Weights of a small GPT-style language model, trained from scratch on English Wikipedia: 2 heads of 128, RMSNorm before each block.
MLP neurons of a small language model. Each row is named by its layer, matrix (gate and up: input weights) and neuron, and shows model dimensions 0-127. Each number is 128 + 32 x the weight over its row's rms, rounded and kept within 0 to 255. Numbers have three digits each. A neuron's up and down rows have the sign that makes its largest values positive.
Before each neuron's rows, "fires on" lists the tokens most often at its 100 highest values on Wikipedia text that the model never trained on.

fires on: "\n", "typ", "vari", "was ", "[", "=="
L4.gate810:131130115138098085168146145147105143143116079160157191107163135060103173099126170124155077133107107038107109168164153148041094137137098091181146151124110129118111117112188179162177081117154133153107088125143145152138138140115118137157084081129186104135131123140086135134129155145149101101084110133160147112078081110170097088154102156116093169108145151126105130036203134105126173134137
L4.up810:142143103114126124110157116106163166137137106125134142131093153083111158107105131129157094119116086148174121175141189137086159139128160075088114094159070081125102155099136113115113155125108174143106124126130083165165128148131126189110130142124110104155109088164108164118063139142223150182073144099120109184121109136113055159098116096119116148175120115172114126081094185143162154157166

fires on: "— ", "Afr", "Released", "London", "ing"
L3.gate876:140120162138076117098109124101175120135143159117146172142123130140159129137103060110136132176186142126124152141128135130155201133147136159178111120152150124155136060104148125145106139123148186161113076134150146141138142133116163115158097073170081147129158110147126243183121101128121070123139117144106121125165079071102129151138105137189122155147146124151106097139169109158108147084242
L3.up876:135128173128089116081177142080151124147095164118171163143130136144128075105141139118178136104134138140161206113125123152142064135145126123158120195134091145036064178113126167072115103146097156101118146120137123152109066152121131111147137181117126158178129115134103098130147078096153165157115116110129101120073138106178149126100200095154172148128109082085161143171119169153122119122158

fires on: "\n", "per", "book ", "\n\n"
L4.gate592:100064117157126123130156091124100179128156119125115128131107145176141132148092110077155151158130108083165166083106164097084135051133094093113160099115119082078149129169159162098085138151090099062084098141123055088114162193186143127103130098138176127083074119185127077113116123169144112148140077155126107147110094170042106093169066114090122090167153104130157162127150159110121110094110
L4.up592:084091117166105114196139116164108136099154151138152117128097099146133124113127069136102093149150096106169056107153112118121151169133093147157139148179116081139126133182175169139120129153125155112145105163123141110068121128085124086146175083089200128111073138128090132162134078129126111074137146120117066160154107107129151123183064135079083198143192082096111125116110190171146064138102

fires on: "and ", ", ", "for ", "of ", "& ", "de "
L10.gate550:115119157123085158093145086088097105145119143067183156142153155149132117069078073176133157091100108105142129080098164144176114064172138067106153103117100114154160121136158168158124055160126110145137165214158138080121159094132138150079077171065107147112081101127132094156134146112078113126141153158203132099129142136111098035110147091124101127119164167143112192136144085124196120170129
L10.up550:108118135165123166117133100108186143126110061167049110100180147143131157207162138102132100149167111106127114134169106141092162104180143124128095119114134084116181171156139114075141167106158119061111191145099159102103111140131100114142153128123150109169107121155175116136148131064139146063092178158165122087150111181176113065166146117140140103184096160129129102172120119131135093143145

fires on: "u ", "ri", "ture ", "i ", "York", "h"
L2.gate445:112082081146158128107136114159145117179119130089182130198097152092157164090032155100184132173145113149092107207132120169154127129108095095103133163137110115082135175088087156093096134150129109093133117119128130126077088107130141095132132186166144133208093074111118083105147184099104071088160151071146100130128182142194079075121103151116132109136129118149098113121159175106085141158138
L2.up445:093102091105107119076117102150140068148143122088169173176073075145168169146095148112135132153131133150106137180108099129138107143115157168142159132171132040094084202134101119124130162098109134083173109214106097149083120114145122115167160174178098085168160126112170103122135200060104121093139114057150094159105178105185101068090102156149126128097134130154101083120183138120141110164138

fires on: "| ", "\"", "is", "adi", "i"
L7.gate852:071182124134102161112153137148114115059109130116163145089109101124158086021104180092153101126136163094124063142126121127118108168130092124104090149169138118124145120149173137130146090174097115128113169143054165152173122087152153093132089086207144084160145081047115137170107108121073116118137160140154172162125124055148093094127137143098091173112154196165096094109189131113181147151134
L7.up852:095193166075100133143144156110116150107086153092105127100097128103164141103112177133129121151132134158154138120118153136064104108089108136124106170112130093110115094129209095200154150190107141094135147150072195116097139122130144098166065159139104104133097113115075133104088159158069087130117133100112192157076071171168138164110187122153148103114125152168148112153149149118136111127149

fires on: "of ", ", ", "; ", "and ", "- "
L7.gate320:123068143129106187124139120069084188085114142091153178075121119092160140128115122105101136094102157099100091118122152143138146126161145104054144133116116144145156158161097129115099111163136113152143121184152135119079111144122159160151134154121108174088060134135116111043084134193175122169159107197144045096148152143123128037170076140141135129094159157178138118197105122162126067145163
L7.up320:160098104110150134125141131181094130133154082164119120165115129139140107141097117154156132116138058116129105099118206065091183141077088162063073126139150117114133113125147203139087151143166121127154179153090133105122082116200152095153122171108161205133137140139144130148094104116071127107110116139136166149192135131129150117124085126147119142148058111125156117108064079113067134091168

fires on: "==", "==="
L6.gate661:075169137164125170108151125175155156157169127109086129141115093101155175130141107095144092113167120156105124098126145090123079094166154125166156150170100141116042170098143127129156136149187126104161139124128100088104124109100116109164125163066131076124140035163153050142104179135112137071083100129176117086136138143109159097134086108176072091109185112118098101129095105130067155097119
L6.up661:133164122102115124170147089088138111112126097182100142099141110062190158095097080123139088116113089126157130100084166096128160114127209089092152109106113147192136146141094162126116150107096145138116163168104090141167193096176195176112136146123095178086137099050163171175063109085213098134114130167105130172109053083156137066102116166171183170119105148162143144082136145129080118166133

fires on: "as ", "ted ", "formed ", "est ", "ed ", "ected "
L2.gate935:067118107092160104098149087102155149090198154069199180118156130093121174070144106144185114126106081123125111111148153105098165130146169148136175153128129137165141140120094090138101072086116169088133123201165107145105109122138106075192144091146146141118100165118122108131089186097137155159133154131163183114148188128151144164152111161141125109082120157140111177124122172152097084135123
L2.up935:137144133148147189094125070116172121126115166104134159093076119139086151078078168120137101187146139112137122066203120157145094137163106091157123158189161140133175142113143081076145100176136170123179130144102084100078166135094138107105144113108139178125045108110172166111185114100151136113123138097142135123085136162171156169132145131096176126091125181180126132099088150100149142197069

fires on: "\n\n", "\n", "to "
L7.gate110:107075164136099122151165141186094153097166066150169129072154096113160157076121128105210160107161097130111109138122112120129091086149167169128168049119128088098090147126124147116151117097151144083155118159101127093111083029076176105139122124128169167087101037087123095128145130121107144129098103118089125136093085129130113084169070102146096133103133123132134126069144094107096142133105
L7.up110:127063127174082101144194121106129126126185127099146093092162161143146148134132121125163153068118114153127095093103169128122078141131122172148155109176130080130050090143113158085076168206100166124176137158178157129141112096177117147181158101179198138103139118122103148152149062169126105136112104103141088157187096125096140090165081125185111143129083073137128123084131111068089076108109

fires on: "Du", "Pi", "du", "of ", "lik", "Gi"
L2.gate58:143119100136084141153098155140121141127121143110118079135142134137114108114092165114176074115083224059047145111103134136137165139134097113119055142098110119087172074109125171090141135112154051136177106149138084099113141135135150077134083141115098144121083094142083151125150150103051198054121156149117137118083167143161171111118137119109140153159113122168124138122147174126124090150114
L2.up58:069054090112107121129091210058109092156162083164130142103166157158105115115151066179181146141109171157146126133113073139095122113134090142198086124138115142076122103101087149115108165133102116127149114125157081149114083143100087133191117114143110148108082096140165152148142149092120136097088067133148127081149108169109134167145100112115111085141157115112128147105113210106104204171104

fires on: "|", "\n", "\n\n"
L7.gate767:071126119169095062145078109108124172076174199145136180178050122148198181144096146154161076112112132096103116116136134153152140109134166106128137095115155103076120092127149104100106108124107130053157155129112102119132078090096143141182136073120157092104145086125099115113157113124098107123116109139131129096156115086147127100186111137147121116173115068123162085125080084106135157129172
L7.up767:100113110133078080151120159092166120135168127174104137134092103165149195160135138142117056125092126125076124112108081138238095137173172083182148071121161066108114148103107135159111046111106149110130155133155064105152119126099136170161102114086163124100049115089054126181160107168086146089142113137151122166119155119136154109139107123155122146153091093164110115160089097117084128098169

fires on: "s", "i", "te", "at", "sp", "ek "
L4.gate661:111130087109193182042105112132130120111085136175132128138131171126108144121102126160149126175147150158093105121154122201134136126117163125117135110132081122115142174100165126134101128067118095151140098138225106135132123083149154100075135117123096122143095094100133107107139097139151127136078139048052150174042084137164117116143132133129111112090114135082059125110142097149184123239107
L4.up661:129175142139150110096096126148144102140124109147069151129152108105140191087096101168141141143136081107132108157115116094113069183173183109070129116102093111169102065082149183127171175116148139132118154182106095147143113096154146136056122107148145152108119069156133107096144213155170077129133133150068105181066089074170148144139191110156119116144138075125201143187160179167085070137113

fires on: "y", "us", "y ", "o", "e", "in"
L6.gate565:164114160130156122124106099155122146160033124098150161071151124137128089133106121135141095208156025066195112159141128111084084084152117130079120089128097059099176126184151094063082123119077117106138136075153073104120128122143078113136078156179121129157124128151149129085069076085139158111158166139134141119144103114151098142122116138132113124074156105136111163144070142144061101122120
L6.up565:128137134133123134107062116151123162111130103175077178107109118130151161134139171131119140144090182092122096087123214171117147159099084083152111121131139166132093093150144102147145088169109072163084103117190114071142166159090091169115140143123062100113149138121169143193146104111125144131151110109062067146135139111091108099172125105124151101150122138123141126166168131135142106072156

fires on: "| ", "of ", "that ", "\"", "ing ", "on "
L7.gate387:034161130092108133085117156163103177159107088140108038144153112087106121158110120128192111168107132182190080127112165116076102123168141042091149085122121110122142139155123120145091072081119080122121156151114148098137044107098142122166107096175102123153205103115110122168065127110115076136203133149149163127153051095177130108135121109097129181125132168158118103123153130152146111147087
L7.up387:132067119113167160123204165110120129155151124167157088117128126145148084097056188081092133153164132103136147092120167159119114095124134079055119086179103088113150115108093103148113103143110117117166138156131161094148113115094109135127110098089141084091119196075090115212133129167114154090163096160084170121102087086140106136113100089082205145107167142127135143155107155155129058134126

fires on: "ay", "\n\n", "ion", "ch", ";"
L4.gate797:132083136110119155094184102146100096139156125154113147138137088162154143067136182109118121139118121151130104157065092165165082133137110113160128161203072114072098118137146167069090140164106142134094168170112079079118070096067147182178169145104156117170129129144103108135133131069170113121155120086064124143125187137126116093157120113133111152149132083078132102078112159173164134115146
L4.up797:136023088164093139118167090117169091092121131151157134154106101157153153150121196152095104108142105113125092125089147142112140145143149132218145104195154106066111157146122105155134154196130173160153159158135083068054147131146141156172151140122163138182097187098102105127112134166128147131129139060091121144131160114150112135090088130154079164130135110122111156105165147091181127117129

fires on: "of "
L7.gate860:142124118213156107102173118148147142125056135162147072081125134158110117124115115158139129119162113086132144099107103129123114133165122216129163110128139154107138098107135128143117141121156171141118087160117131107111125171117095187101093136098156189096128094121069163108077132106093101091210098081143160132091124093117053145118150141179124147153106065132197139179151152146165142138089
L7.up860:164079115071126132102143117170169098120115115168079099181155153137084152156136138144184091113088115124161123171122047180145172165118145187134101109098126085122112116098135098151136107135127146105112187144142139132107145123184162168122052155079137129092117171107194109136084127121105132133115112064127142101133071134146071138071186105094128090058126123161121170102121170186136131077108

fires on: "an", ", ", ": ", "book "
L4.gate924:172111127123133075138149094094136116178045126147137115174132132140097194115078141126136088116091096122063132134098151071121133124160154140115212147117078121091135153167127143122131107124161118114166211165190152167142128115140110152103067089114180109127155129109078149144108083127101109128092192114090159141176164121109145116082141109133136153101117152177138103101124147180166094120107
L4.up924:137143121165106111064152119152118049136074153180149110149153165119114133129113112141148096134119128158110146153104099097153143099088112136080169103135147079150189184066113146096174133118080169132159117113158173155152095123192030144094103125122184121110109112059119147121161127065157073104102136089093117162135148152093136114111140121122162121155084199091105104083093138132157148096117

fires on: "–", "to ", "beg", "-", "ag", "died "
L7.gate396:139097128121136134167108094149104118107089119149192106115136122127160138085162135133177151117073111151111164070119149097132108095109067132109157164095177095123129132205125156108112112144127196125109085186150109122109074115106114148122135182117108165141085170141112181131142099138189150140091077131076105058126118129147100145160106186137164129140179087080116090131135160102116090066111
L7.up396:128105075121091150136142113144169123084104124169192181127117115172157131109172107142146164099108085154127218078126089136102116122088119089120135196091103154179147145213094171110142055088119107166119110146099146125143077150105127117110145110096066109135096111139116159136165085170216070173108126137130099090132177144123137113193068097098100124133124098146122115173108138112149142128128

fires on: ": ", "ar", "on ", "of ", "as ", "ar "
L2.gate88:152140105065157041093164069123179155114111139082106157180098076116109086171099150168163132184124138154112105111124093078144113148168166096137098165135153192146157118171136104178070137120155109119189130089106113136075156194107173182128068161140181162129189085117084146134165150152095127161129087086113089097084203165115130133115112163121120146176161063149126086150121148117131142085102
L2.up88:138112121127090119141113132158118116178117130186112083125167073155070104130161104154148040121099077126094124123165113043099142140168149150169102104111155130147161135083137131111119167073150169123145101172123089212069106095182144170193114159112117109151110140167163143161154160081149138134138126131132092116110095096182109108065137147072104214114186099156143167099096130133167124139174

fires on: "| ", "\"", ", ", "histor", "("
L7.gate376:080082086127119103121075141155134145146105178155136132125139135141135129116070175117087107134117109109124110133121142098146106120105101097131143087182099147123143101188123107126128132122119122145085181183094106040145133137159135147169176169128099174114128144120140059169114084150176126114179132144135125068117023115079131168105148110171122112093060141119134143219122125072128149111076
L7.up376:134115074169150099084125142091115143170152148158149109124079136152118143106071099117163126154122169097167121129100148118079162182129096128130137086143100118073181116135136112112079139180136098146115089158163118098159146109117076091132062091100114141159151123160153157089123168179120137155055159179145177081066088054134157178142106101093125092172112148159089108161083156070113075142109